Part of a small language model's weights: a variant of Muon for these matrices, 528M tokens.
MLP neurons of a small language model. Each row is named by its layer, matrix (down: output weights) and neuron, and shows model dimensions 0-127. Each number is 128 + 24 x the weight over its row's rms, rounded and kept within 0 to 255. Numbers have three digits each.
A block is one neuron, or neurons of one layer that tend to fire together. After each block is what it responds to, as a language model described it from the Wikipedia text at the highest values.

L2.down95:090076146125103092069142137086106122124174092138122094100145140140144115138127129114157117121131060097119136083123093104135113102124146123151109143116106128086181104095160131111141167126124129045119105145119099155106120140117112103128165100119161146151082148100168157126104173117122076095125120095154156105151120131144110144090134150110094145132112139093140156145103130115184124121094
L2.down241:113147150134187118112118116088141112141187111157106131129159091135154137142126124152138120135122149127138111109177128165147117094128126105127142140126192116114140148156119113115140161126116134105134150126114103161130120134136109144127122120165150153141084116138126144155134144135149116133165154123167150148093113111086117129135102135103139133102166124124141144135149129097132114136145
L2.down363:099125164110143137109120080123158091165131196141120116127129134148126185163128120174105068086174106106085115163159146150146153121095180178154097111125107121136133151107117134107134151151138124124092162126099142091115089106128158132148131124203163128152138117124160129159098136133113134126139116120128098081074128085111114122157132124143123138112107107103122159136154144135157139121110
L2.down604:144110187136120115114107148115166144161162112151062128154151125114108119090173129124137147126130091094118144128139121173158144102118115124137100140080135124123102162145157124134104119134126153135124123119134133150148150110108153118164141160165117138167118140153148106169140126113156129072122125141138134116144074101140143142166125143150148179099125160126180153083157140140118110149151
Responds to: Opening quotation marks

L11.down164:132123124103138115044121121141156130115124122147147156087098107135100107116112161154133124172156146107151093144130180109126171107162103081136128148131150121120116120140104136135127115142101172109094108150123119152107096125159118147143157113118143139123148122104120184142122123133192171094149162127098148140103138116136104121142126130147170153095125087130114104163142117087093132141167
L11.down227:130174144111122142149108165140147134118132101120134113154125148125128130106145132130157109162085108123146115109175154149145124150119144116128161135158134106127116146108109190067120128146170137114125164127156120132134154103095128158122128175167150102128109078089076142170133137117112088152162094190127091128085145096182140135142185138129094115132137117128117136150138156145168096118154
L11.down236:128106108102105113101153107127125132115100126098082121129109126113085131136139106144093111093103125111108122144129086120113121102081095151132085118109125128138165120165134102119124132117069103160105121124134123125140094150138115083110122159064157102137136104133140109094129157153111124069129132131113155112163116160081107139125119158106158069105111158158140095162073084073114144170125
L11.down396:157133116132092121081135133135162136135153121125121095095111142121131108147105118072149112086119157112098108127139113156133149124147151160098140133200118130146138106133160173116163144113151135101156149108147172130136133140128108134147108091124124154135122121193121115138154145131112140115134144184094115090136173124146159146137098124145153157169138129143133088132114137145127129137141
Responds to: Predicate-completing word endings

L2.down411:113125120107128143135146110155132142144156149129127087181131092134141167158147150179164158137117148101117100163114128169168140156160096101127134112174077143123115104166100105116150119086102107118126119089115138164119130111138125132120140082129155164144106088143091102107163118135115123120105173134093151170120135154107113118131160149134157131143166090138091064115128195097118114163127
L2.down702:124116115102138148163136134147109164090117130165152083143102114101123125156098121132122130087102122144115100068116153142169139134166085084106156126102139125106125147137121104101173133111130089187142131161153160142132126070124116182136163139100111169094121124124116127116110092131151126144069098105110131105123145067110114107108124159113137113130120140111148136133122101116170149182173
L2.down858:152138156160146127154129069082125102117099105091153121099114090136101176081149147136163135139123116143101130120100080121161114102135146119128146145140109127140134091112134084099166146124123127137110140141087137111122123146104112134148104136099104125116110116169135092096119144157108165130130131112098155118089107139115097148184127158122114136098119148129111075111148158172179131140126
L2.down900:140110152133143122125094156130122137133090105106135103131124151127153169119134167098143110114105094179139127086142093101139144168112098143130116085090111129146163123154149098142146146125087158103176137127075146108141104122158153128147120198191105108118123111131105134137178103153089132160122136152104140152163134125083099106044128128101110102128112121152122099137125124109111132100159
Responds to: Structured data and table boundaries

L5.down282:100124145077148145079156138126130143160104162119115160148109178114118113125088192112143131081138168158142147121123097087133155134121094147137123231144100151215135117171142138150109136138148146141119133150164126169145077118125129103100070120125153121142098101090112120126090173107189126099089102149133124153104126118144090169107080159101090126132135151178142160090105168134154123104117
Responds to: Auxiliary or link after subject

L11.down166:106141152132174120153134106115128120145145075143097105112139132172111136119099126118159138098123151168084141158100131133202104129152181108123087075172109093158131142115125171126128118098076155120124118135125147139140102170116138162109145166096132118086101154131093101126145145129162138134077154109100130117116082122165127117113134125132143087123128064091134094160146163137123122126108
L11.down504:116092139160133130141149122133095153106101145115122147115113119166151184121109101157129176125115154104099109113111094165142139108118149145133110109136115138141094099167155114133120125129126110164163111113115146128122105144120151091122112117111125133153147120096156142094095173108106100131106145145105138118152143157159115098117151134151123145134179102128137167128093097127113128155080
L11.down713:144141127156136137122141113127126187124145132144130134116109141114134140127108096102155122108135096115168143121095120146154133102136118147122137136158113070166153138097138140144157130042103133136096132126119056117104125110161161111121129107137144116118070073096142144128151122174133153108080155135118155152144118139102203128106106128108111126113155091160099157117160104130114125128117
L11.down993:125135101128148139143126134154130135122175100117129097123147088154130148102103130162121093119123102110148152116138104122191112097095149175141124156115104138164150176111112164125128102116144124174134160122160128148121119159082118135188144143128094094093102075148116114136149156103127197119063147157190170156118095111092124160090101137135109119153119133126144128128109121094098098140113
Responds to: Next-name start predictor

L2.down120:151126075144118092119096129084102173171159105146093129100107133124122108072096150166163112119094097151105173130100163136116137142133152139119136105160129134118138093138106120109130086153116164155131102106085156140128076155097157084147151113098120107104122108133140132084138154178145116138146126147155157146142121122122118135112168132150119147083163066127154120144097107123144163150126
L2.down965:134149073124101115129113101085117103106091153124135137113135165157167120155122181182179141129150117116099101162132154151098112157142108144111121071141116138159150147146160105131140100146126105119136163175130113132128129124080133119143111156113120082154139089087123147144117128140077098162147108143164133151136138094103102160135123160198120104146130131109148118081145158142141107113104
L2.down966:112153086138130084173109163167112153120132116142146161125073140155160174117103101120126159122116183167139133080111146162120094149120113146119108075110138089087118103142132118120177096141101110161154155136120100167118164157150105120140155098118141111145165144120114171120160117133119110116103113129136093121134104151148153114152152147147085097176124134159118108112098096105113128101127
L2.down976:134133132117119138165126119139151130088110146132181138133146160096179144158134160108138115135140106114092154116135141133103107146163136103115147118164110111103102153171126119134165106170127173104158089136091126106122121151110078112097107089147145147119168143082124142098140124138180092114109103144147109084103098177145113119094119109148143150140115063145150114117138163131132150140112
Responds to: Separator before numeric cell

L11.down60:133147156109158077141121126120123158140140149081152128114117117061097112139151159165118139089131132129105121149081147128101159108180096111132148099122143092115136116134162167132112133143085128143162099153106130118109089133147135154139142129162095118147114152119161125103128192129120140140110152146198118131154116124131113110124138084143135094133112158075121133099139107117090128122106
L11.down456:133152110099155095197161121116124136137153143137127129173142073170107142145150082133115162134086121129106129137130128139121132102129118142125105101178142105163119108113109108151148115101165144103145122128119171086152170173134109114143141103105166095109124135123141153132145107088086136100089112125115175098109140128104133193121115131092116136110116097112111141095151123137119158149164
L11.down458:136136148127163137143116154170106149134130105135161088137087164129119171162175133124123128136106117133104160151154137132120125115101124150107131136143081104147141131132119092080106079159098157095103120085144156146120082131083128139056141160107120131150180127141140113153148113107146097133110112150151128171119129150157139111126095160154157159081135108165100145096132104142124167098165
L11.down918:141141147127153144127156180094134137133153153121097129098120141090131145135141131146101119087110093204127129122129116137102136130095154073127130105129092119118120116099125105142143113187085131154108119176089125136141133116108120122132137084116124083181124123150140124163118100102113135061109135116142149122105121150146108131147075061089154119142111138105145143141122158133148179112095
Responds to: Decimal point in statistics

L5.down610:131155148103122156113140114127114100127100144139088146127205156122161143157102136142104163142143122107147139153134165181096093141121124165114121136128119129169145148175167157119095118156126131125138121132110100134164154149159121120151127128124116152181107105132120127145125148130133143122088140136131116128105124095181126153141145124137134162143155143135086130153132142132114152128072
Responds to: Back-reference words and list breaks

L5.down406:121130096147110135175117143162125132127120153098146133118135099146135157103127145091116166089117117157115121130157128107133077135126109167149173143105137139092139109151170145107174091132106119128119068137126087177114125120099134114116116097094143132135134161092157126154109112104134104154152119097128119100107138101121116096144112114120098153132124109116118122125152166113167113113094
Responds to: Capitalized word-initial fragments

L11.down191:150106099103151132145140129156121117140114095138126166125139158143129171155143116130158171144101132127120149166127089142160144176149126117118121096140144148143135145107094128156152122109114123134147173132122099116117150132118125132135162118095132141134144165149111129130151124147115145157088155181127170144125131154128127133099114139134096121156063115125084114166184103062149132138062
L11.down271:128112105112111142143150141104157149167170157160142116103134128152095145127125173128105179155111158130174156092155137158144127122094096131124105103148148205147080142101098095111142101051117173099088158095128126122127124119150092124136135133136112135155087111113151136110154135120098156167107095136165105116149124124075127161138102140097155085114125095126135119122136115124082126143133
L11.down348:158106151128138129157080099128174125110098142107124088132120111128153161051099105164135121150124142155142143095106139169178152125149135199153124163115119143156138097153114186154112175172143105131115103093129140132099116132118085136169092108149129158123150107110149134093149125136145131129097122136167119156146131134115112101113125149159129155122107129102147110151082135112134191118109
L11.down354:125128130145101109128122100138136151090124124116146141124107125156123132121148096108126132137129134104166095170121136134111131147153130164164149111139118102131156126119140124133141099144089124133115131126116195141154169102162123143132152117129089114087132111129112134149170130142100144138109101100121116090151115107119157069115114153109149154148138176155119134112170147107138174157116
Responds to: Military unit names

L11.down291:101149122139146150102189135119131118143101132108139107105117138122159181098117115123158160158109166162086154114142110145158144132117141167116102137119114126113141107135082129190053090126098136149149150116092095100172123152157105129133116148169144117154139137137130090094075127137121133105109127122112120143140132129143117159166148098094104147144166166142128129076180121123131128133134
L11.down439:079181132122117155179101121141144152118103130098082168142128105134142157109152112140111129180082126078159146118119112161119148118117156107136111135138147090188082141148137113086109114112091118126123142182136119104123107138157114121104092131141140116120127171113148133105131121140094148087158104168085160160085176136149164152163136124086107143116164149112153127136113121121142136120155
L11.down505:168170129083159131095133133097159169144120166157112108134082139133138120096116176131122138137100082138121092148146081142131097149064111108173133113122111131167104100123159097156120075118165095165132090167104149131151088122156157097094110144120087133136110150173155093130145107100137090121135118116115077140140092107115163136141133109079124059162131142093119075158117145141147134127127
L11.down700:097109167114133149117154130130115126109131094120138127116158122102126140109153136108123166116138172112137140126123127126123140123138149094130144104130128147116151173101124117122127111097115158093153088167116089119122152139117091089110102117119114134096161103132093105104141136115069152127154106131159115152157116150130132149113111129167101133138120123121170135127180111144148127132128
Responds to: Infinitive marker before verbs

L2.down299:137118116111131154107131153145102127137090121067099189083108117113115151151115131130094134111136173115143113120098115160170130147089142099137143149143140136142118115108131127164159109122127097106109163085134147140118148170099140108082114122161071118125148126210084113089125149126071109122144140105140085080134095148174154146096140112111124150111094152059123148155187137136145124156117
L2.down334:167143131124135133132104145141148117139097138163146147168154115106134149136107111123096130118144139125124149138089132129102101126098099106158142122121135102117099125093147139150123093183146099086149173104100145130141108131134170139099175127190166096114116126140103091167091137163141118128102106144137086104132149088126135120139124127171143121129097114130149129111126112132132152118148
L2.down395:154107118105114140142147091097118151129118114125157136126132114169161100133104107122148104142105118145092097123107112086124136083131103134141126150090130096120092137129119106074091115139110122158127173123152132113156182120099085159109145130091125119162150106113098132154131115125097134123151101111127147131153092076132152109136107077138120118154139129125153141150157146159134111186140
L2.down766:110124126098132120124090130148102138122113137098155129106105109138105130147129135102089130130152133123131133132094125149096085124119134141155090122105116161134111132121109123166154108148110135165134084065102152132158095096124169180155107132185164173123147176163146190147101144140123101098153107149112121148176105120132137204138134100087127082096126161075106195141120125145113096131150
Responds to: Split-number trailing digits

L5.down600:103133133111156160163116087164159138141122140161170108147147145173128140097091134130146122107147134113097122121137155166147129118125123151122126114151151134128158114098139147158094155080125091142111105115130123114132167137129117107171165128179103140096108095134141101076092115187058139105123114131095149162092153106139081143116120121119129102083153146136098117110162157160148139121160
Responds to: Year digits after leading 1/2

L5.down686:111153141178136076114107103168151135162111091139122147143135117160102134157081131107123125154136152177137073093159147102124080120115112179099139130141134162134117138155096155102163117111116124119141120114111138125085131146081109135153159149130163102112118146144124132107164121124120097127131173112130108153158132094102116162202137119128137113134154135131115147136143160151077131152108
Responds to: Structured-field separators

L11.down92:125178166107130105145133143127127098083139113123118131092101157115102125111102124096130118127083131091109128145178129177111153151102139140128125122125114069100109163081178144128123096119159118155116135125123113130143122134131121139112118109094107122120109108107125119163186142129120119076109112092074085152113108112127166089130140094099115103129129102103156187117133138160107147132141
L11.down571:139115097102111123142105088116137147136102189112137134150112141144151167098156122145106117108128117117142106117094174107139122155156145146159104128154131109153161116105111183139143119160100118108106115125125119101089113103136125118118153136106152120148136099128099114158140142119149116132051139168109168086106082112100134138169132099102160162129167133167127058130111108144100126087187
L11.down914:159134127139090141120140170094144132118124137141183133118085106101103130146119111139129155116117115149110141127141127119145130166163154188134139139120126108166116155110127103168142122131102133103171122107124140148097167162107093158134119087164158149115148169142127123123113088102166124122109102143117138128138139142151149138134171111120110171134144119136109126108167131143106130086155
L11.down1020:106115154092122105107126129122169102147100140112133121089135099131122133131152150104123119162137160123125136138169106128123136085155135144103150091149146115166105156127126129131123147082144127111125120160119106122092122074155142101140150110098152154135107122153098104126151110156134130113118086151113084157115106153129131118177107128148099166152116147169125135121101177119099151135110
Responds to: Route and location verbs

L2.down282:127120143150122126125137128120087110118103114140111145169119115137117125133124151139109102157157119144131126107111159123156108148130083103107164138092105153150150098141089149123156139086144135112120145168120119095119119136128128156138118140132191093095165121115123117155095140113143186134097150122136093108136151116133174134108164139073129152136149143167155147131144165116118139119111
L2.down290:111079120126132140146099163162070084121075125126170155180135127125114143135111136136153128157123068099150082118154109106173131108126146123166165146116109152098170122121165108143083149101152125154109098132146131072159110114142195133144130124149157120104130123147117145139087143116147120144130104146100143152132111099184136137118119156096105120143170145150095097147160130148156110123128
L2.down481:188168142118098111132157145157123084138134105085153112146108146099135124127116117098129120139097118104160134087124132132136086096116115095131151137152153146043151124138116136129146118098176173130120137142153164129125107111133088112163123090113148132122114131097156194129077117164107130106117114143119112150138094039135110075151134105089128112136144160137109132160115161125149097110120
L2.down941:111155111132098147144127140102144132138106112146134104153113160133067083083148138201153142142118107115130145096138136133128153098148148113121151144157171102177127101134115161137120163180127129144154139133121126118116131089169104143170134156180166128102123077149151158150155152122153140136093143115138092116109108090125155118144134129153130163147123156157132127100101150134181115125098
Responds to: Clause-linking subordinators

L2.down272:138106165119179116110150180116144134116153158148107126133136147152150202118125117138101123112132109102154116135114147179113135146100101173128156118136124133155099106167111086116113170176083117141155122123120110117096154141137095132092115100149164129109146133101107103096162151078103099095151160108111122138168144098087110116122138148181106132097135172107085119113099121136141105123082
L2.down312:135117143080119095123092164137165087157149104140163129128134129098140119096158125142157163143151127135174158132111125062110108079102155118118140145146107142065108191148107099172102100106091144155125145135098153155105141154114113121175152129144145135141118119107109123135128129107112116141107167163124132095149105148116135130121119135162130138097152114144111098094125121137149088115104
L2.down416:113110120115133089119115096157069082125122114078089133116139091128072165105167120173148137097097166138166112098139114102125114135149141140130140119159126112179106118131133089114102143109108097148138153165138149158078082119159107144147131141128090127125081115155117162161124110129132139140122113150152127129095128116089113146099152114086177152126120126196117099130140126140120115113147
L2.down1012:104165116118098063068118124148134148110072152113151148117137117134158125107106132171101100136123130070125152125099111125102114098141081097131133104123144141140139147121107136105056118106144115170151088143148161171130086169126116163136102153123173138139140143098108123133105133163094141144160153101170135157096118159134121141101145105119127145129109091160117147124101147113117144110076
Responds to: Word-initial "Or" piece

L2.down159:113087143108119120118152127102163144164127132160112106112168114111138093100156090162141155157134099124129133164135135124123145185156092174091158132102060140127092121132111082108134164113131100123146115127104116111136151117156136093137149110138116114051145102124142118126133106129156119130138139161145123115139142110124170117144144161103144162157136125162110158150129168139145148122120
L2.down446:091122164142158114116164093094089166130139156143076156168150110133106136110141150163166129116175111104143130133098105152108110128133140158088152105140121119190109116131141134127134158184138097132172149119147135150155153113081102149164131118143140132095143140104130106132142112143097105107108162143125124143100098091154141125125129119149159168132124120123093120143145171115127120136126
L2.down647:104150157144183136137144128135081154134152113155123175085125115128132161132102131152163112121147103107122117119131153137128144132109156146099107095115136186136131108127090129106100118147144125144152130155177147105149117108152094104091135135136151097119084134145144117108149128141110102137136113083149098152102087164153123153118122108157142148102112089117126158120091126098163123127095
L2.down928:098104144131149141126193122105102155142118104129094171134147112135117137096126124097158135084162119137116124152087107104131105139146114165113116112132115113165132132115118118155106167103128108113140119147114123124152151145093117108119119111199154133133161131174142063134117118148097127129152171153106082161123108113108140126166119126165145168116145167105144130117147127119093144151106
Responds to: Conjunction and after names

L11.down35:118132153132144122157104141158160140097126129153111144137149138124149105141100146102131120116142161116147183154112190117118102118094135099142130131123163100124095132148117153125146133138104133152116175099098123121080057155087106123140130154118136150138094152083117115179105102127133116118159139139187090109071116179138108079145160157104114117117134131104100117098180144097127104149100
L11.down680:106122125083121108119143163142132138109128161066134115125128142116130141111147143101126143150139111117138156116138160104131090062134108067106109121151089177132149120132148118102127138119129143099130139086090109146146158103110131154111150117130121085115150152133132186088130114140208146127134086128168143129143115150171118095159168145100115126090105140139159165128139103128127145086189
L11.down745:118140174124121096133135143133173135111135110115143086093110147106179115138140141143110092123110087151079128079137119114181183140105111173118128128124126137098134142145096136087116148101113110109178147104089083119151150103079145078106132109088172081137131149167154181102122120108108131113159115157139166155093114192133106137146125174107180139169102145108118129104160113156140148127162
L11.down760:126195110151126161119123142108086154095119124131122130147092180137101157157134155117114127132143088129132135139117167178139153064081126123142111150101148103139088122107088117083126147138159124131128131159105114138128163138126130132133159129124148114141121102146082182142170106143105107160105168120103142158145094145140118132130119131164132132144125159128084128111131097175126162118116
Responds to: Separators before score digits

L2.down183:105131141141105115134152123080117163155081147116114160155147088194108187092119137130138099137115104099142133138098115113166152101123123118105159112140132132124159102150122142151145157097133150101124154089146138137110183092105170111113110112164151081109091091143125113136106125122123176103107117113120118127138143118118127153149097116127105130112126132131161133133174118100117115149118
L2.down274:149104171111130171103107099129119126132169129128112156142151142158075125127083134104116116127120129098072123148134121117128107119097126093148092069119164129167111138145096161157147118132118093133129146097108174105111120149136118135159111154177121125146086125143133128118158159118119120143109133115126115148141142135104139158092114088138098149158101090118132116101097160102163121160102
L2.down384:116124155152126160075116115085136147127148113125152130091141170124135162136151095158139161130110132093115097163143120107129128153134137143153195086150117120099163160149119129154111115164111118107138139090170121139140133133100138121157125120117140125163104116122136085135131154159164148103157116143139149158119145123141132129088103122111131143145102142158124164169118120126139104114163
L2.down595:128102102115146143101122114134096136151145174124111109097145140147156138139121123103133095131119116156157087125110171141100097126125144123119132122110124146147113125085106101162118096129141105157099161116129160162114153128139094186109155133138126132087097132105136108134153164127124121075121146136159135162156112161149109164118063174128162175134089110144141090126130109119154124164099
Responds to: Geographic location descriptions

L11.down224:160150122107097104125112107117118120145058113109142081142136174114168104089155123128156104117164133110143138126144093153143159131157075095134144159172136132093125154153128133138132144144083141128166105118137131170140105124156135151126074131120155146136155119106116152148166132145100166156129141122134132145168133104150109113077117109123099123090133132105134127138136102081152151131168
L11.down472:118124113149113150135129108156127149112143132120116126149137173143166115145114180114116154038112188155108156147138078134113121158096127133100127141129129116117141133135144121121121116115112134134151092123125199118068131110142167124139096082125148161152128086135146124126073148168136104140097127122139110152106148132106109140138126124122104161122134162109100111100132162098073147129164
L11.down515:133120178113112146126150097106143111122139137111118145107162115136096134094092140138111122105149085150065117133138157110127123111114093135138127071112142155152118099131140131145164144114137069161145092164140122089086071108098140165140103124105130101177142154111128159151118092153124127162111167091122177095138166111160128132121141107142126131147063136091094119132105127142098144132146
L11.down879:133150114176084109100152124155139070176124147128115110138149136101136125112150148054091131040159151124114127117143098124130103104127110123145102152163136117098139128146123167077113134128124139149163097102160112108099173115140118130156114121180110104144108148115102122108102152158120088140152148155136127084127100126154110137153143115156127067143089149111130061126123151150130131124113
Responds to: Verb completion before its object

L2.down23:159122110067137147148110082156114167172108143126160184139128113120128135129113146097141107099119123105128144097136130146100131170128144105155125127125140113132153092128147095142167132141131075105126094065136130145104159158155131148127133131115126144080127122127130133088193130148096155162117132137161107098144119157150105136142101113113148121145105150154093136137120134115114150140106
L2.down238:155112151105100113090157112105109134136170163098119152128155130185112093150124151083137104132121116104142109123170093154094137104155113104127125141084108176065158123154107132138182100151107088118104079139155149149119166163138126136141161106143071112156121141137158117115149162139137135129123130116146144158164145124106140153123114148139111101106076109147174141128138127102119086124127
L2.down751:092120137140129123149184101126162142114139117107107092160129134145125129106100128111100112132109197121155128141135075131124140137210117132137100144129118135128091126131099096179166130138085113114150130090119104140111123125139099132089122187137140112136161115133121133120118112143113101171129131105136102124164117120113107142113173142143112151092164129100155100131113108120126109137127
L2.down872:092139127129123122134095076124101132124149125098114143113136079119142149153143127121122135152127139134138134144120062149148165133140132105109116183102084156138121145124141111116140100128108081112078135092106113132081114123063123151155094130141112166110099112134112067104157110133101105099074138115153180112132127133168153139142085141141080101142103145098107136139153114063098138136109
Responds to: Attribution before names

L11.down353:111178120148101103100152124153122147138121135124119139122087142122168185144102079097142101088151120104130155129180145145135133128096110112158140139106090151106099096129133115150133122062095152110129141119105088140135155143127169118110132150115165106146105122093132090135141125070109117127140117105161109114166123119096138143116141142129138109152151106122117120113130154135089117129115
L11.down404:133129141138125083147123164158103066158132100105157126148096151148110133135122113102109125054118140081136132095111119128178113140142115091117140143147113131092129121122175156135142119123123127097117142152143125145096109119148108104132160118105149105093112088078136119106113163154156083150136159151114090095131101130143146109136158120136135107146078176137117128094143143107125110106146
L11.down407:151144143118120091120099129127103115138118146128126148136141112145121133132136131126092132130127115156098168114128164157137093110108152122097129101119103175073112082091119151120093064148112130136119130110167079113116117151125126111109136136134123108099143091101096146141090095153210128114106149129138107135182122116145106159157120131111102120120153145125126132117156160087154157108111
L11.down710:109156147130118130152135144146112119147153139140110166111153122113125153119077117149105121052102161155135180145107132153142124122146120117088153083118099145091122131096124118130129094159128164143127132146194133144079133141123117152118149139155111102117109118116156104126126090167144111122082107106153120166157155124119125124146117102129116143167133201140072127131096120103116086151120
Responds to: Clause-opening boundary tokens

L2.down34:129116180154117088111151156141136143148141113115144151121088118128131145129148109145151136160136142084124154097109127156107091151119141123142105145134130158111088132133124122121159140142110123111121154126076158139128163161085107114077109150129144118168120076146136130125155143116089147109144138066112121143125074117125115134118139147170109121144139065114155081100167120091156136126126
L2.down262:143116049124117124133157109131134129130094123197094176118106150107137192126112120095141109150077106092114119128107122174102121098159121108091115164138097144154139107142130108141137148134111139151150122138156145147116133183125117115129163140113155153134121128105149088131102142082179123119082154093112116138175112079148134135139136074134102137157112116152144152131121119088146118102119
L2.down428:137156120138110123112125111122155156115192101111127125078143143131170108113124156135163146125111110133140117108143155101142113152115150109093188107115122086168128127098114157129121128101111119124069131150144081138132139111119141149120104116168163174157122136145127146141086138148125118155143143152130123134172124104134112126136157116128132139100120164074139168075124101109179132129103
L2.down589:132154132154083116117171103179136121105128092142091138122115125164125129109150141141116140111137152062148131127109155181119142133111093139102131182086144140124092131103145081123113105089148138130120147156125115163130092108115161114105124152081154143110109152133141155160095093137114137129105106124102141107068092094067123176151159142122110143088095168133134107082139110101138120097116
Responds to: Mid-word consonant fragments